config.toml
n_layer = 11
d_model = 640
n_head = 5
n_kv_head = 5
head_dim = 128
d_mlp = 2560
vocab_size = 8192
activation = "swiglu"
norm = "rmsnorm"
norm_place = "pre"
norm_eps = 1e-05
positions = "rope"
rope_base = 10000.0
rope_fraction = 0.75
qk_norm = true
attn_scale = 0.0884
bias = "none"
tie_embeddings = false
parallel_block = false
init = "orth"
init_std_qkv = 0.0254
init_std_o = 0.0
init_std_up = 0.0254
init_std_down = 0.0
optimizer = "muon_variant"
lr = 0.00242
lr_mult_qkv = 0.4
lr_mult_down = 2.0
beta1 = 0.9
lr_head = 0.00496
warmup_steps = 0
schedule = "wsd"
decay_fraction = 0.345
decay_shape = "sqrt"
final_lr_fraction = 0.0
batch_tokens = 131072
seq_len = 1024
doc_mask = false
train_tokens = 618700000
steps = 4721
dataset = "wikipedia_en"
MLP neurons of a small language model. Each row is named by its layer, matrix (gate and up: input weights) and neuron, and shows model dimensions 80-175. Each number is 128 + 32 x the weight over its row's rms, rounded and kept within 0 to 255. Numbers have three digits each. A neuron's up and down rows have the sign that makes its largest values positive.
After each neuron's rows, "fires on" lists the tokens most often at its 100 highest values on Wikipedia text that the model never trained on.

L6.gate1976:116123129192127131092136127088151099135085147170101121178155105079116143125115071099144105157161149124051085147186092104121100115129090153104124109156101095139128109074165093051094112144170118164100141130175165214089126097099116120126164163065081112112132142130085119148155200094118153085
L6.up1976:130099135129135136165165143156149082121167081154092139081156172079116104166128050114108157120141171110156128125176155072143102125080125145160132145174133131125096110107174091161145135142120158139150151116083119147104111146138133115095110164085073124124151132207181127113158121140153137118
fires on: " those", " these", " two", " that", " such", " These"

L6.gate1946:106114146062107177113100102137123170104124130106158110127179131125137162128151116150124195132109142169115176169157150151151185154126107119190095114170099162133118110084177149096122159121082136160134119172128147097133156164083095130178067173062113135133070087107097150162170097095094177114
L6.up1946:128152168128140110162086169152125167137094126123118125163112144141133109116091048175216123152099167139143194055106127095184156097163175128149126131123107098141114145178177118126179163138091180113140084124109112066125155162107176087143109160110093175153166148109152148089158116158140152130
fires on: "st", "est", " st", " record"

L6.gate277:106135120122129197129126118121193093103144145204132129121152105148114113148086097120120128150141157151146162147114097157171130122126111079128167035168106122125200070159066143145155095167106152163117150153155155103096141126092114161176167191138096090148119124089142101108149186087102127092
L6.up277:134136172132191184162131101095153141110181122129163136117159159127148201087086125125088196138103113108185131153105135144107142120129114116180105142152152137116160068163181199138136121136150147122069132116157140119126099128141108148133171159112086178125092143154183102150122156128101121143
fires on: "ing", "ishing", "uring", " writing", "aying"

L6.gate342:115147161136144128123094100102129104159142157160151059110088150100084104209122084116075098120153103090095103104121115086099099136112186127119137110108142112130128106167088125108161124109121111066076148199107134167109107132113131076166103095111131085157115193128164104129162147186132115155
L6.up342:099112185079083161124129095068137121154105165119145112144157115152131142175116188107130173135156088160106099123172108164064137119177156097099132099092089194143166132171117127089137108126134127096161128113141167148152159116152112153169134087145145120117184122177152101139070113134139173217
fires on: " with", " |", "with", "\n"

L6.gate1328:157094141181169082133106162117107051138174157074096128130141170135155084112169108098114159143084119080135146071128110111157103110145158117144110171148137088093136097118175135157182148097201128124135160132189162086139124097144088135152164056122195116108110139131134119137084133150100127193
L6.up1328:175084125172122068089122159217090118182164158177106103108168113140129143131106185107129096159094064104147150104154126138162082110097120119122098161110084139122095124164121091144086141128118104073112154138163097070182098142132129080123132107133112117092121112154124155089170168137120146107
fires on: " had", "le", " have", "e", "im", " made"

L6.gate1105:139117113145127125119132081206123113105133126145117165142153149115117127182079094175101130107145174175141171147080119160205135157143135078075103124113101174075131166144142135127166128067160183075079097136094139098098144113133088176171100167114139188100177182104126112091116075141109121141
L6.up1105:222090133166154116131181153120113134068136161130094101143097147127107166109085076188068157174134098130131077151181121135103141146129120134090087136121154076114169094116168076120183100145093129132137100138132124102083119093102068076113095119141101069172159163134158132130131183142141138088
fires on: "P", "p", "-p", "op"

L6.gate1809:192083138152144207109118136095149163101192098116167129114105181152139150086157138119104107132142123122157087168116184095080103154132189100147123137141101147146186084092120124152094111074148109121050122162126143118159099123144197131196155093124139127211094088149049087141101112095135183132
L6.up1809:212119144121144126145081109086106199134074106125127114117119210161139134124118128123094131108130113120118134123138081157093116165152128111157069120171098155145150134130123145120085160099131108091114141104143148112099095115116176174174147161151105139146120115138139160121135076138088124107
fires on: " in", "in", "stant", "iter", "od", "ia"

L6.gate139:117144148141165139100164126117203070095137123121139107173134154154129111134184137094106109120159098088129114165072159103156104141137136168142168156091121142115091140135106158142153115065156181097120097175193073081107138155178090133104155160120102130129067135095104116087100120127102137136
L6.up139:177143158165095146149112150158113133114195096159188076096051142175154051116139098167160123103149107166145133082126175116166085031134091090091110102112152138135122173176123146169129165139123188158046132162194131153136112116102064115092182158138127150109120173089114150066133143128115062149
fires on: " as", " for", ".\n\n", "ed"

L6.gate2479:101161116120142075148107151149176065134115095123111094099166104134098126000125213079116102139114180096145120118116136098161107069172126149154095127183137151139169117101092107128154110111064127139154130130118109102118129146125101177150110153069104170140107093153153110093098105125110154164
L6.up2479:106123137169104138162143118154139088192127119129176131076121160137169062168059183116156153099186143149166142068117139139171112138134091162113155133172174090145123108132151121170149092169131161118095155116150094111132134108176172148124173082103171118127119184125201120153123093093158095095
fires on: " a", " be", " me", "e"